python train.py --bias="all" --parallel_block=false --beta1=0.95
MLP neurons of a small language model. Each row is named by its layer, matrix (up: input weights; down: output weights) and neuron, and shows model dimensions 80-175. Each number is 128 + 32 x the weight over its row's rms, rounded and kept within 0 to 255. Numbers have three digits each.
After each neuron's rows, "fires after" lists the tokens most often just before its 100 highest values on Wikipedia text that the model never trained on. A number after a token or word is its count.

L7.up246:112144115109166121184133127162126116145113163178139160093124158069155119133168111135134127099106117169109088078110134107109089151134106072133148113156132103102132085148156107127180095209136117136098179137080130153132116091138161131125216156167107139138126062079162159108147158137179159109
L7.down246:129139082127115123156147149155110202121115204126052094172129089164134106096132186138102142149136176136150086082127109078097151093135157153099147168077097165100136136129131113091130123130073118171098122097158143102152160101161174127125132135132175099066109080080172094078122187144142123098
fires after: " c" 33, "C" 12, " w" 12, " R" 10, " rec" 6

L14.up129:135140168051185208166160071125129162101137177135116116131142095104068140062119126134103107131162096120104101142131079099130163123091038085036105154091114114139130075033183118086069083156101110135147182152132114087137095134097096141190128135153149138149152132095135115141117161149153102138
L14.down129:112107163167163011119148129141147101128107144145153107098088131092152166163127137153148148115124107072123160094109151081096130164118145080139101165141196104148151096112124157131167121115145145108130133030094136178125077135126083126094102140154137088150157180148099127102089140134144163057
fires after: " in" 21, "orn" 18, "," 8, " September" 6, " B" 6

L4.up44:105108131140113141107152161135093130141057101133125133132184108127100112110125077134110151130168090163154116100087150089113173164143087141120152114167124173116104117137084082156102117090134108102093073123170128039188156102124108176133141118185136111148111160175116145124184165156174097185
L4.down44:103119112120105189136090155121084111143142131117155156122198090070054150109160126107109147088190081130082163101170115127074157149134122159156142134109123151135146127174179135102069157071158131088057117168154166094146143061122131145146160134178119129129057147124115072099182110176135063140
fires after: " Le" 22, "oot" 21, " c" 18, "et" 7, "C" 6

L7.up315:164141153115149147080122072167135135072170146158153126151084125023132135133148115049145138119154159167126181090168109114104149106104106147154144163128127107169126101091124139098162149076173122170110164147114096085181143174151109114207199110102122053124169150140115088146148140119122208139
L7.down315:172084115129085145133120136148169090184201107137098155044096128154094146118137092137150088098174093108104128146086123143135163067109116128151073123122138159177148102154134128177113117141140116093165153141119087088088089156062158106124163153125125078141087088117041145199140156086108145123
fires after: " the" 17, " at" 14, "b" 11, " B" 6, " col" 5

L5.up697:161110196148146089113190146201204149045125082121146111102125151126079095113138164144165155149082123103118109164069140149170112130091194083126160105125065122101123087094124101107101163152126168162140163122147105096137179142058094124163177070106097116135157158133135107118184130115157160083
L5.down697:186135117142140134087138118150158153121122172107147088072052166086199154088173131133158167080161091100150149147086106139146172151134114137170114076128127157171106090125089153131115122118170127061071148105114136107095092107132102138167141146041104113127130147172141105085170108102194132098
fires after: "-" 38, ":" 18, " |" 14, " /" 6, "|" 4

L8.up522:135125195094089176138107070064144138127099112124130121150113151156123132084134094191151112121068147166150118099172193071118148136040099143086142096085084118111136120078150140110114129147100179117040126181155173118172115124062109101062137067142127155137112108143084122168138108097147066080
L8.down522:102078051162131134083182130146083095138137117143154133079166110065120149104106141136119095119187110144072158111116136129189114048153112162069094108107124146116168113157138117078112124105138171117093148094095076179096148136115166162115123163143148090119106077155176130129087149140085125138
fires after: " t" 15, "ot" 14, "T" 13, "y" 11, " T" 10, "t" 9

L5.up274:115161150129110095112139095081144123156159153120150094166066151101101159139099119069074186154119144109126172125165149159068153126169187129167144131171168130186147108081118157116147139202110087174102039109114047092125170142077136116161136104163102053122148154121138098108159112132153115164
L5.down274:132124106155121173168083148109086124120132140142077109150138120152171155105087125096141115117107131126117149130115126151088145116161110192117129104106178173137181113150132140095150158191112089083150130144159117109098104099128132109083124116129127138125140086179206072098155083183088081114
fires after: "==" 26, "===" 15, " \"" 10, " (" 9, ")\n\n" 7, "\n\n" 7

L4.up757:137158108112099109143145114160154161105097142096097106150188155181099165116125123118115137093077149206099156106126115067169170111193163126128158153201183139108129084134114091174162145148099132104167179050181133136113100170132134077150105132138112162105142108118147110112142179105118133116
L4.down757:118152189146094088139163136104117111113084141075064089131152179163110142140092076090113110114117116177191170083107165123151138160142174131152146188169110169079112084130052119128091195078042140070122134081103192128154127111135106087164114156115138156152131131129140140174170134109109085150
fires after: " " 80, "5" 6

L5.up599:087101130159093118110051138140122162153129154142145131074124160111086140151146126156225141079155145098162118095089145168101126125058095068149125079132106167083156140149132142077133114139125097138132066116114151130115186081156057075126120134129094077138073127152186173200084137162148139159
L5.down599:118155163142080131095157078122113140155153096108183113088186127147059135139161177217064132142149139109145125175154136119165139144129085145116112146174105143126128113092087110134071134091141193123114147119095133202140091220093172148170123129115150090123123122157088141169115061156177144112
fires after: "C" 16, "A" 16, "O" 10, "M" 9, "S" 5

L7.up348:153114077140120090083133153075127126129176129128130178124157110107102076095142106121143070116132131095143111096155144116091181131127106134094141133137110152111154112130077104143141124145155111143044113099106158187149159158148113094142198148149123136122105151155135138094156157195142141078
L7.down348:134108155154076134102116173126135117098142089119106127130095141141120094098195112079202108123096132124138059112160125103132124087201108177099083099141185107197178159150079125148093145123152121099114065136109136097081090213136129165129177121136112114099101104109140149184163142171081129129
fires after: " F" 39, " is" 20, " of" 12, " on" 6

L7.up265:137105083104112182066089082130112157118083203151125083142175172140168070126112134092140146147173077130119110152112127153104067108136132144112151116126163202088138060112152146086155105121108136161161147166123144144124122094108161168103144129073199150157139127126110122172135169164110105110
L7.down265:166115114130129137118157151176063154111118127100119111152135178161063142142144096112137116117180146103117139042121104111201073111187131131049122128084092124121067072138086109107126151089101108105127184069193162101151147154121107112102114146116122130106142126139180138105120143106175191158
fires after: " m" 16, " bet" 14, " C" 12, " V" 5, " v" 4, " was" 4

L3.up399:179156173100196139160154151154108127139127133059099096125130097129102107098127149106142127099057033132124137155079175126122112157074087143082087118117122117132134091109123075117113122161097128120092156150166145090086166143057118131142187092166181111152153147086099154109177114136111171076
L3.down399:163113148131143131151103119129154119137110141083080144100083119125172142089176096107101178122138139099182097130093193202121145067114136175133121147150089120102114117093109123121141083122089126157091105138110154113113158106169042120100139141099128104114124142137118121160140163140100142137
fires after: " |" 33, "," 10, ":" 7

L3.up507:115092110102123210138156179111130138134142201139123081178207116092130157162144096090094125072113117190162141140131190129104134161128108092123178149110134102083094063131147122166144151159157121117103127108137155058077109120087168131117197141139136145171102097132120146106150159187160128135
L3.down507:117149099172124173108162179135198134098139145159118087142175088121139139115170110106092137141172164155096130126174154175136074155168117113114110099140163117162065063152151108120162168123161137134092127111144107084082114109108153093107142150105116117185057158128144121112073120162088093119
fires after: " c" 34, " kn" 20, "C" 10, " d" 9, " T" 6, "n" 5

L7.up64:094155124139124083121104135118117152106120066116166153065131183073099154156106102181182083112167107182159155140099142096159155090082156090159136086108053141130118144158150144119150164106168151154135153106075165123206143137170068154113153101098125108102162118183172158192054126171141149122
L7.down64:079072125134153142113121135082148171255134127104189141077145134137093154113129119129114112128187088128153100163108087109126066137117092166144171130164115158080115118162103141075115087128177150160151114172109112109175162170111126174134116108139046104120149121137149164194108143137115136054
fires after: " A" 39, "A" 15, "E" 14, "O" 9, " E" 5, "S" 5

L13.up474:128110139120119142107173107084125118139142074086111093046147116111122168077103117168167113149103078142191084122101139101157104104133159092140144134138111112132077134140183163129135137122144126124124077121161118114120098113159150193151094061144174139121094192128172075139171159103118212167
L13.down474:167127157147128096187169153142166118130141192106116118141066104136112131141127156124103107176150126098116168080116133074140114169195076073106087081095164110119147136119121145169118104123141159154116096089175136087109125118103119120096152133141087078087100159134129159128201127105120142177
fires after: "in" 44, "er" 4, "em" 4, "g" 4, "ec" 4

L13.up238:130106154078123101144093104108113191147113235133122187103127174139125096094124188149083127082148167139128170171128076175134103124122150155092148118189165119157222118158114168145089103147103062072138133150113081154091133158128120125085107067123141132074146130114117124150142103131070139135
L13.down238:147190128120122132089132121133131057148117167112145127150219155094100135117152090143116114092170089084116142078051144115099099132189136145087092090078110093140123175147162173150114104191097135109127078169142106164095125137098141142105147156125132174108107103147134160096173106137133067126
fires after: "ar" 35, "an" 12, "am" 8, "ig" 6

L6.up462:176120168163061120093121157122148101105082135133119126158118143190084123063089114172045176205117103140133026121156147127134048152116087071161151116097098141123156203092235143122117177166145148181090153139115071142116172114145133125147120128135138168139138102154063078106142157054127105162
L6.down462:138124152160114120132146132176156131078078095141111116156049153118182181136158135116146100107132156134167174110142149089092130095158106112152121112089160125142176108107139117112107105162151076103097128099062132075101168115131104098098179150126174090145133107168129108073164155095132181171
fires after: " m" 19, " d" 16, " im" 9, " s" 8, "m" 6, "p" 6

L12.up63:128157155107092206121112113169143174131115156096158151168088112078143131138158132144118106123125175162136171086180134185129120070092098086104123134096044113115195093116158143098079146105129129243086133094122084144161108103082128128149114153157109130120166141184125143089172139118147117128
L12.down63:135185116152122095153109190161152096147100060067108135140168174153101134102154097106126177104133124127053099121096188118151120162099110123127113143073156138150102086122100111154155113105140086091117130176172167125086139185092144140098127106101075132157064097081128106096076160079107142148
fires after: " A" 23, "b" 15, " a" 14, " B" 10, "ar" 6, " be" 4

L3.up519:178160133119068126140226168134086119103100133162107150167140093140124094131070138141089116053071056109101152101192165129114138107157119054129130086163106120099128137156164076079122100200115122137122127132085091142097143120160170185134102107120115178138108151173114137174104121124171146104
L3.down519:183211123165065118082146193103097084187112131125107085141136094138107128168067138114056148066078059111096142122164129155125121077136072077124107093140127145065106163149135110104065060168144191140105180142123087183083141091112116133165131128084145138134174127158087112148114076117145154153
fires after: " G" 26, "ust" 6, "st" 5, " M" 5, "o" 4, " pol" 4

L7.up234:147155189143137177112123163129115159147083174143088186135153160183096146176105113129137090086060096195133005090111145094114156156076136149104125099071136089138133103091131104153096111168092116146102129154184134134137170136114115144157206120108130111164143108096082178110087155099097096114
L7.down234:114104020129155087195151060111177167127111118159107104138160121161100136131170133119118104176104140127175107127076085193095129117180103168072152136130117112090086089139174145155154187087136194108143076165185154111140122096067081177134138096152149112136111140129158113160153160143107131110
fires after: "y" 13, " Y" 13, " T" 10, " t" 8, " p" 8

L15.up376:138099105056099101148073105162105176162066166079194098135170168160075133116097150151103091098117103184095170059113134117176123092102171130136144132102172183128125086102144162160100158153106078103102140144184061144107131165172167121125091112122164129144123169097103117133142110109145144135
L15.down376:056136125117124164114107147051171108117134071133076114087103138133154110072161124130139159157219084136125080099124157158079129183075146112180109153206099117127121072144139080103141131145109153127126153104179139149152164122084184146132159103102130079126116095151156161112052135134085145100
fires after: " |" 49, " " 26, "," 8

L5.up72:114157149118135095153172064068116112145170078111131136137043183171093159134126098109053144157174178136065114156169177137199092116186128102158092097134158126141110140126154142149122139123156134162130119104058127159104161123140129134145094121112121058127170136106127152135148147115199097097
L5.down72:153163105120167064126115194119126085084071138160066166147102097171153115095106123090123149127107159102161099096127124105108197103141145111198150121108151173148107073118191091132152106178134128109145150176175138166089118036136127144145137101151097162153156117129168104118131153192113099160
fires after: ".\n\n" 26, "==" 16, "\n\n" 9, " (" 7, "===\n" 7, "==\n" 6

L5.up541:119087151145182120135193167146135132125106185115164136143127106084119154155198178119132098099153091183097106124169132155072120157145031174116122110125109102155158102151092154158102139170174171133124133095115140105079131110082092129119204089090143085151147152106142142149181217149091197117
L5.down541:118088128084145149131186154138182110091190133118146092105126060130062152182143123147110139119083149178110114080148158101096164126126130112114143170141098154140116089152162133162162086148113145098097142130066176126138055170085107176160140085133151119158159071123230134133159133076132119165
fires after: "," 38, " c" 9, " |" 8, "C" 7

L6.up369:166102112120088191081167076160118116141105141140119093131131205120127168112195076146060126134072170091105063123086141104147156135110093123135165166129110135094110189109162136146140137079140188154082125115076090093164109053133122123134165145118139124163127105110096092140138097136134077096
L6.down369:144093083154077069117145088125114143145174096108113099117132137126110178062187125145090162158099154130068116128148150100136151114070194123158115164083111159069079121149084111142130075123116129094171125139159142095103151126128099120124155133098102095091141200123127108107138212109114160122
fires after: " m" 26, " comp" 17, " bec" 14, "p" 12, " w" 6, " M" 4

L10.up234:142082155062112141141155081096159177109080152114174109131066133132119118140126197146158142161129137087107134110111195115123072077128147118117158144117113163193100171077137118081111161122134122155114157110111103220170109170100136129167102123122156163113105136135228117152147041156121142141
L10.down234:190127143094095169118120096123138083092117128121172168163136151058091106106157128163101151161156094085146180150102128076142151153084096094081145112157130163095171087136149110090169131192120107095129139084125116102090145109163159075069166175114121112193152114153089134097124117133127097105
fires after: "d" 12, "f" 12, "e" 12, "t" 9, "ord" 8, "up" 8

L10.up498:132145062147123213124161136097177110113129084172110155102158133115100169138131185175142151162131057090174082150096146117155125117183144132089118138082139116150176138105164088140115143088194101088129147124123136128169131157150155155094099126144159124132124127092100144112148101138104124128
L10.down498:134123106175132133112132149143091113160139105162164147072103111171135121126140099170212135156141083102108149150151099160109119167116109107175104102125172138149101128110068122094132111110111154131169118191160140122127157152135111102144078105124095112166030150114139094115141108131141126097
fires after: " U" 17, " f" 9, "E" 9, " O" 9, "U" 7, "le" 6

L10.up212:151126164116168156145075095045189120157147166131129133111174080112143150145112134128114118142142129084214160064075125098165123147141108104104124149109135111153122111073095153134190134166172105091136185096070139120126157143046107196190134140084154170172139095148134106072113102142132103108
L10.down212:115184025159115146101134139151101117135094095147136192079079135140077145112113096153151153120133177119088114156174073133095165124096124092138120115132121099171108197067085110209133101140090150137104135115157142140059176149163183119113191118140112141160165125073085158178117143148124112165
fires after: "e" 41, "ie" 6, "-" 4, "is" 4

L7.up584:097089197143124115096130155138156141116197162178149076159109149134110147100126157146225144170124156141181119123126152129108137105095134094077124116171158160102112144135152131146124159131160097065144108151105202142157076110088126112113153063194151113112107119110150080143109094102066119169
L7.down584:185085165079084192150176147178135119170070102083162142124085121109115130153188117113118182090112129066108134088172153130177148103222146124150072160134127122137138161104092159051084144119124126149088119127168125141143155136090157074152069189096118130130123132127139091146134125084124142099
fires after: " pro" 23, " st" 10, " res" 9, " pre" 8, " con" 7

L5.up227:098118117075097193147113074168107084155115129132126072188163126085165163131089133130150151077113093115120092177077145109133128106158124116125183092129169087139123151124156129090140135138111109083139132162156119112126171129118149136127110119163179133155133162092095156168089157223161076094
L5.down227:083104149096161189126164138138108127164117161143123053131098059104126148112122110114172189141093067118208123104151159137144116169120116103101177166137133158153092150122106112130175123094075144053170196141093150135123129116138157195062107135152133130083114131066115180122126096219132097088
fires after: " ab" 21, " bet" 20, " b" 18, " m" 7, "rough" 5, " with" 5

L10.up202:110101064209119099113137116118108083066091165215131153102079124171109116085167074170138100140102124131138085124148198185173115120127111125073119146153139209132129091139069114060156084130156149167094141090145151073165099128091134125096067119134190114156129181168116133139177127173108128106
L10.down202:127142141133143067074172149132159204188175092103117130101155134074111156165097140080135107156088134146171151123089129131044095076094193152158161176157086106118109193190106109160155130054069134153115088155103063129137182080100179106108154148112134100156115100138123177080122141118190085088
fires after: "vel" 25, "os" 8, "ov" 8, "el" 6, " ind" 5

L7.up229:082149110170131159163122147184143105148180049152098114129098135152134087134174102120139120105133120109132120123122185140101167148067085129161143157108104124124142130151084126165156100130153106107100116122107150129156138135148133131175155153210086116108145192141159137103097120078103118174
L7.down229:145130088111120154113158184101151105136110165122157149124138071148117123175098116155087156067072125114163211148069157107183172079203125076142151123149113106091105130114130136089126093127165098078100142173082152054177162205143076143098083127167133142105061155192160136128114138146084108136
fires after: "r" 15, " r" 14, "il" 11, " sh" 9, " fl" 8

L10.up311:065118085130121134180124088189109068166158081165155118176165138069120134113116082099153176086135155143168142192126136144125191140106138114085112084134107109123114070084106108121088129146164176213130163178117147134145121166145133124184161107175115127137167152083150135138089148102145103143
L10.down311:095118097115157077081114101182110125159095138097173114141189102132130161152112155139131100124127139144144143126189179131141155222094116171106194171133131113114174124113102095163161176084080049084144078133096085180130093097123128132164116141080159126071149100131099156140149201100178113079
fires after: " ch" 31, " sh" 15, "ar" 10, "h" 4, " fl" 4

L6.up575:168082175084103139106145151145048131076107172123097157094166139132131069146145094136124152123147098085087154108146094191138111083171145187107156072145158135221129151074118142143123105166194144079134132101123137130121150142148150057117199129100166148127155111109124120172093132086132120084
L6.down575:150152142125075192163126181162106170146104161156145122125108132114101095080110113150119079137125161079123110071182051176121103122163081166109111111151105173126147102133072098121164163095132162212147154157142195105110108072150157089152150122113193172143128156177124085136113115120134154143
fires after: "cc" 16, "." 13, "m" 12, " comm" 7, "c" 6, "p" 6

L13.up571:082131124126107146127111114149122105088144112170086127072151124101100165226142165157107159074150101147186172088130116176116145139105097153095120106177067120116116125144122124123206168075140126136167166106095073069168157117106113116127090162099173132153159070173101126073090144116161132157
L13.down571:066100121185177098169150123095168098175145124171163120136142132130161135178124102091121058111145109092174102131121045113099167073099127127141143147108159073155139201162205150169086092146168093153143062122105122072088142092162137100138194125118089170157116149117118140163162185053112133134
fires after: "e" 29, "he" 8, "a" 7, "ie" 7, "le" 7, "we" 7

L12.up469:167106096098141151101103099166032103116138125109087135138164165123108080112135132186148092119163073108147125089081183128125106131153124135123159122142124135106184185137156165096124161105127123120150086193119088177134064150120093132158122175110087128121153156194092100128108142154131176057
L12.down469:170088129151089115167132218115136096179134162111172154094156104116114080137158157172149142127121137128100060106128134147079118120139128185119103186105212121117153118126066093080125092169124114134062162146145135150138125129114099091110150157115145159121118138177162112134153157179136100149
fires after: " H" 26, "ol" 10, " h" 9, "am" 9, " M" 9, " G" 5

L5.up140:130097099095122092099136112063132151092151096126102147137165195150117075115165117083071113151134155167156106075141153178201094118093199135147137140125137124061141124139126148117102102111115105163037098113077123092132144158120119146130061147131140146131129150134111131151142152118203158141
L5.down140:124107141115128103114093084140141107116114130171130161209071140138204125122167129094165104113072131080134090134089073150112114076150190155128114088200065097038169149120126131100118172129151125147095082098134126139048168105178135098125127134102159090172108126148126160121123098196168134115
fires after: " \"" 24, " " 11, " (" 9, "==" 8, "===" 5, " W" 5

L6.up501:118085097107147163176107073114063171100057094134150155105137139163129090176148159160192178127115139199115085097135106079057121110109102105159114132167107141048113123159113106116138123066087122160107170107123122119120126123101139102090120123103103163145118118145098172113077171124177160126
L6.down501:108056118104180133096094153096137115150119120141118132121212163104133088156148185128144108092096138082108106130117117159138187153123123139112135096140160137091109106111146104095198201171153172067129120134138160111158077130118093153141120139163108125104196068086087156157141149096126085108
fires after: " J" 28, " N" 13, "ov" 5, " G" 5, " R" 5, " D" 4

L6.up388:163127110135155147159164153078144177119150109118162138127160125088106144117174138127189118164114106134091124122177111055195091133106114118067058135154138150104127141065165138114119112177109108076078089157146143052120188121115163097148160072150166160159133118103099160139169102119088121147
L6.down388:109154113116146127133113160140108135068159070075107154173122169128147113142136118128117132125223086113113144171115103129166153184154178140068097122131100115135087202122165120154119129124087095106154124121146130165162164113110120100143070088088115150065078159146111135142078078126103102136
fires after: " |" 45, "un" 8, " (" 5, ";" 4

L7.up22:126115103087077132132148093089115144101128173095122107170115128159132135117124106147171099159084096105125139100179148121093145072108133131097193111132097202097094157116117086145109099169095112136116158142137138117144156117116116137115096120154127145105078154145135163124096056129117064116
L7.down22:131184125095100149164069069167165122137130120108148158067077107109094136112173106089124122090142133127173178114144144127154134102099145125092114073130131142166166147137087162094129136159137154115155125088166168158123199134079147155118153109117150139076072155150090128062113165155111072156
fires after: "t" 17, " cont" 15, "f" 9, "ort" 8, "it" 8, " bet" 4

L12.up176:112138166116038117104126113065150114164124108152113155093160137137105145079101098163133101142161142099187155129120136149101117115161122160175129105120146093125191123119086134082073126105091129134152138117159089054137117179172175120129165107039092120103075171225093081145117151164111108112
L12.down176:120131147112112142166149111158133135130102057182124178092123146109098166163148112086143171122168135188119164157132093129112128090094137143189142144110152170093104087180148147130116185124069086084092173115079069165168185153174087134187133165097079114130107120128116119128193118104104101099
fires after: "ot" 26, " T" 11, "y" 8, " t" 8, "u" 5

L5.up450:147083128135092090128143061117132128100104087147185110126052138170148143139170108057107185199113144210082074134193148156121202167159106124146156155147160115120092122164152068152071197152135133138123100176105130144125111149152126194120120088110158143136120127126100134105131121105174142138
L5.down450:135143146184157157083110132089171128115103140143134112105053184127173129116108148107108107098149186141142140136117132063093156076176111126109087105130153091131103141147151131196133182084124107133170073106159156158133147104130086099131142143107168122164103118150211139180134143135116087110
fires after: "." 31, ".\n\n" 23, " bec" 5, "===\n" 5, "==\n" 5

L8.up166:123137100114072029065157121125149128119135159152205097045104147160108153095142059099138143156136134125149141117162199123157156119139166125130163141098102060203155175179074159097154119121112144132155169085107133120133076146146159154137138132143175139139129141137112143159147131130116119208
L8.down166:109137128118165053062152135127145109141134096146160120119160058136145155121135145120116151140119143113100166162135159142095125082184098142165099145118105153170114131121167193123181144083127156133173112110125104152097074109084120056124159193090157158157096161139183131129084178115133140089
fires after: "vel" 26, "p" 15, "m" 9, "up" 8, " sup" 5

L12.up483:150083098101193170147132142108121169162118153088126154167137135094150198098157116145165150110151132138145104114181162211116117040129129165089157124106120130135124148157099152137168147125128092118090092143122122140133083126144061083135134097147170093117168137085091097122107139093158122135
L12.down483:110115115100083124127154121142092179114181101143149123130141153127073132124132134112089109120164136104101169084122194078105112128145103100147152128096124173114189183153102144139072166151121104126197118164118116128086120038126137180124128168081140109150108108119177106146056071127138126058
fires after: " " 40, "," 16, "ion" 5, " h" 4

L7.up711:152100084152063149145130128143150121081141201120100116132142186158131068136093125137146124121151163147097101157150128155187147110143124114127198151151108171147083105124088071147152100176177165062162111093124071133135165090152165127120142075111236143095115190149077104162129120123129150106
L7.down711:136118084153161113119140108121077157107159142116130181136127133117125111135116079165159109099159125090164159131079123148100159144136137129159051101185095154139113137117098149118117128141113132142145157069074116142142126159113121083155089141093127129191143118114155137127093155147123130050
fires after: " cont" 20, "c" 8, "p" 8, "ass" 5, "art" 5, "m" 4

L7.up756:140112135116141086078089085094123109106086082179183155114124169166124158137136141135136142071090100115066177114121122113084188120103114108123172138059070099185154202158166124120195148083129133120183172116136137127140117170105165123173098121133172152152164088152083135144173103135112109152
L7.down756:063083185084124127103052133176124125147091155148108117143131143140138097141092048160118111122110152108175147116080079158141138135139110166147155143187138140113148098131098078190171143107137138157170128096148080178157108128111109106067136088133149117121080108124081122151113173172096161113
fires after: "m" 22, "f" 20, "p" 10, " he" 6

L7.up369:136040097111171139091147141135096079150157165131072176190125117151083078089123121127157133146153111183147146143131133101144121081104086134108116140106121145121186109139132122159097188152198134123129176169132161147089116137156115104136149138097099120171086156124101131136147113165162125066
L7.down369:125154156093149158176064073088144109123116123108112093098145170101192187165140152150119140156116100163096165143161136092169119155151162134146160100138116092116147208188118161133149110151143118130156160108165101140136154100141143088083066197107098117139133045121143133086118064168039123116
fires after: "ru" 19, " B" 11, " O" 9, " in" 9, "In" 7, "ol" 6

L13.up208:077152149131132121146105123085086107185132116140097116154162144155127204105130092127089107211148115116106081103130212148190111135125175130133103111145114127136129136187114153136092126108155096148131099130117105191077123127170148140106100163183098111127098148134143088136169089097120153183
L13.down208:131113127154171153128119204145152112108128144075118131099161176128133172090091152096126153153101115176078128142066111109162102108146095102133042107133111138103138133122160079136139128084124145112147161057150113156160190183059103116153091103053139128140121143111155119145165102092215087129
fires after: "al" 13, "em" 9, " ind" 9, "ec" 8, "-" 7, " /" 6

L12.up526:147122138083085140141150093106113131085152137126134087132070153131091064100115124139052088122167126132128159077145151135137147058164181167104099136088161116146169165096044166109104178084143144107130129074145143104071093167127172144122096061090156195132163102124111064123105115087153085111
L12.down526:107165140132106144068181119156111166108133105071158117104166156095151174160134145112093096116013107124144074121088141136124146138074069142114158100166109085139072146134119123151140082139132107133125074098191149156157086092085157166146085143079112136054113127103171125158111195145142153152
fires after: " a" 36, "er" 12, "c" 7, "." 5, "A" 4, " per" 4

L6.up75:104078166115165142135091073128088146104070114162189161144107146076086137149088115108171118119140137152157111122153041102108126111129102145170051154093117122070063112059102079135132077128154096137110139126133083131152137121113129089165160150153149155172114086110097087131061135151144106138
L6.down75:177156094177133138137090098121129155116087136118115122075097211095128103158129188185145126073136135131155182125155171077085137106182124184172141148128126084103074099171183164078173124092095129095077121103148205144171141121113108127181141121167102100150109119102121081109164156070112164150
fires after: " A" 14, " I" 13, " T" 9, " J" 8, " D" 7, " R" 7

L6.up540:093148142125152094116104158098075125132081063127070169128130072192071138144110156162224129111118155119165121116135143034058161108088101106110128103165052126107089111105111143169102138183172179132114144109121104104134114119119109075082095134090107149154093144169118115095145128150127118080
L6.down540:064207128126150157131219142181138085118104069186091157178139168140162123088107101111074152090063165135104090140080169140099174120065118153093128150084100126168154071127110098122182141137153092077155165183082140133144115111171109120161092106122128139128144138099151072171154116115149154151
fires after: " S" 31, "R" 9, "S" 7, " N" 6, " R" 6, " L" 5

L13.up244:215093122072140082121125112154151126110168174129074099179107161106138079113086123158138123127093074128110116113085112074104175127145089147177143136108075137111143102118102114181106094152150100146156123135148114166153165064131138140159181105148128124107051180133141147094087106173186139132
L13.down244:087109149139158091111141047187038135134098183099148139031106136143064090211113143131132157138188168129132175094112196101116130085083166165102156086123192153148120146107105117081096098137132128162107088124159118103109118087144140113157121133179145119158111131147093109137139164084102112113
fires after: "art" 21, "ear" 7, "eb" 7, "reat" 6, "att" 6, "on" 5

L7.up604:047095162125097079111137156098122122116128152150142169115152215145124164115133129131160095153182099120152149118103154130149073126106145147181079119091124103135109155144150067106083090088121149118122113154113187106180159149093224162144078130117088153150150122173087047112153150125156148173
L7.down604:160158108099158115143144170173099121138200132136113132134124074145136113194161126159076115116047135109062152140117071118095167152154130119151127107127144171057116144115110168137134175133171099130087174103092110118052121140150052120141138136106132160153074106143148097143141108139134163064
fires after: " T" 30, " t" 16, "re" 12, "oy" 5, " g" 5

L10.up733:085171044087075157115181085084187142129113150144119113121106169111102127132176074182211113169110096139134110120136174094120182104096115180135210142097093091096155083108149132101130097113114159132098117147119139093102144119103165135086167130167131182163043073158149114130166134194154093163
L10.down733:144124180139180121133147153119065089143159145139123142099131088118116094097113106113024151189108145079116140079158124175127127120154181113144097115120182237099055141142114100126145129127176145193154173069168037128151119137126144099142125117116095077113096157146129136100128152134113184092
fires after: " W" 16, " t" 13, " w" 12, " e" 9, " T" 5

L7.up287:187131134097119142081082132116104090138115122141113127146199142112105188077077162154163140167118136147086161088161138117137075064105098135108141104131113153123196104112122119149180176086128164149157103093109137104128138128142153127160138188115103105166095131119130127120163133140155169058
L7.down287:134130140085203193102150114084113113135133116190163131101132188147143162085156163148105108116093094151144135145136120174128119126093108146078130131105146141153180140116143177106153105112139089081148110124061118156129113184150086141094110095174146181091112118114092113138080190092150149092
fires after: " in" 16, " app" 11, "ru" 10, "v" 9, " Dec" 7

L12.up371:108149071083125085169150089132201131127113114140111131095151112144137105115106136090076111108123161121155134065119122148040110056161105159108105110066108172136068119100155166134138124062121135135108120164164122131183100154113156176219137095084146171120121152121132153106164143075127188152
L12.down371:110142140098111072111122116110142134161168085054177213148127123089113120133127129140161127085072089129119137145183156134180178159085119160104143126144130131088125153137142116112092124093118085153133104114122101150133140144167144128117077105117141146071127089116149132166118172149178161147
fires after: "ou" 15, "," 13, " de" 12, " N" 7, " H" 6, "e" 5

L12.up100:162131089104133102174138090126121115149120123083135129133145135101166141087138144099133099127113144153118163112131099129084100076085154155123124104016117121106117105181127154155182162129119129121107135116086159160180105107100111099114111124116185151146122110109132110149180114126064139134
L12.down100:136179092145145173163118120134081170110138101118132096179112140139099126151127181154122156071104101132161146106116114096146110121145097134171132134178058114144147211086156170142152135126083169135147109148064113204148118158142176111128173107124099156132083118098126114129123104158162118131
fires after: "," 12, " h" 10, " I" 9, " H" 8, "1" 7, " al" 5

L15.up379:153110131138140167146168106158105114099120167118122104140178139124143106141088171113108133126183205109160105141105135131164163080114098158130174079106106182156140150149179146149074113089124124068154147129050069175140094184129152112202132115134138112094164109161140095124106111096127132097
L15.down379:105136163149133090160131076098138126151136147148121157142114100161116142174105129121127181127075128206132055118127148137085105099155112126157146130083165114118163105169161139200088134116108234132050113186112111168134091158093092140057111103125104125096190136108113149172166118117129140132
fires after: " h" 12, " S" 11, "y" 8, " H" 8, " A" 7, " K" 6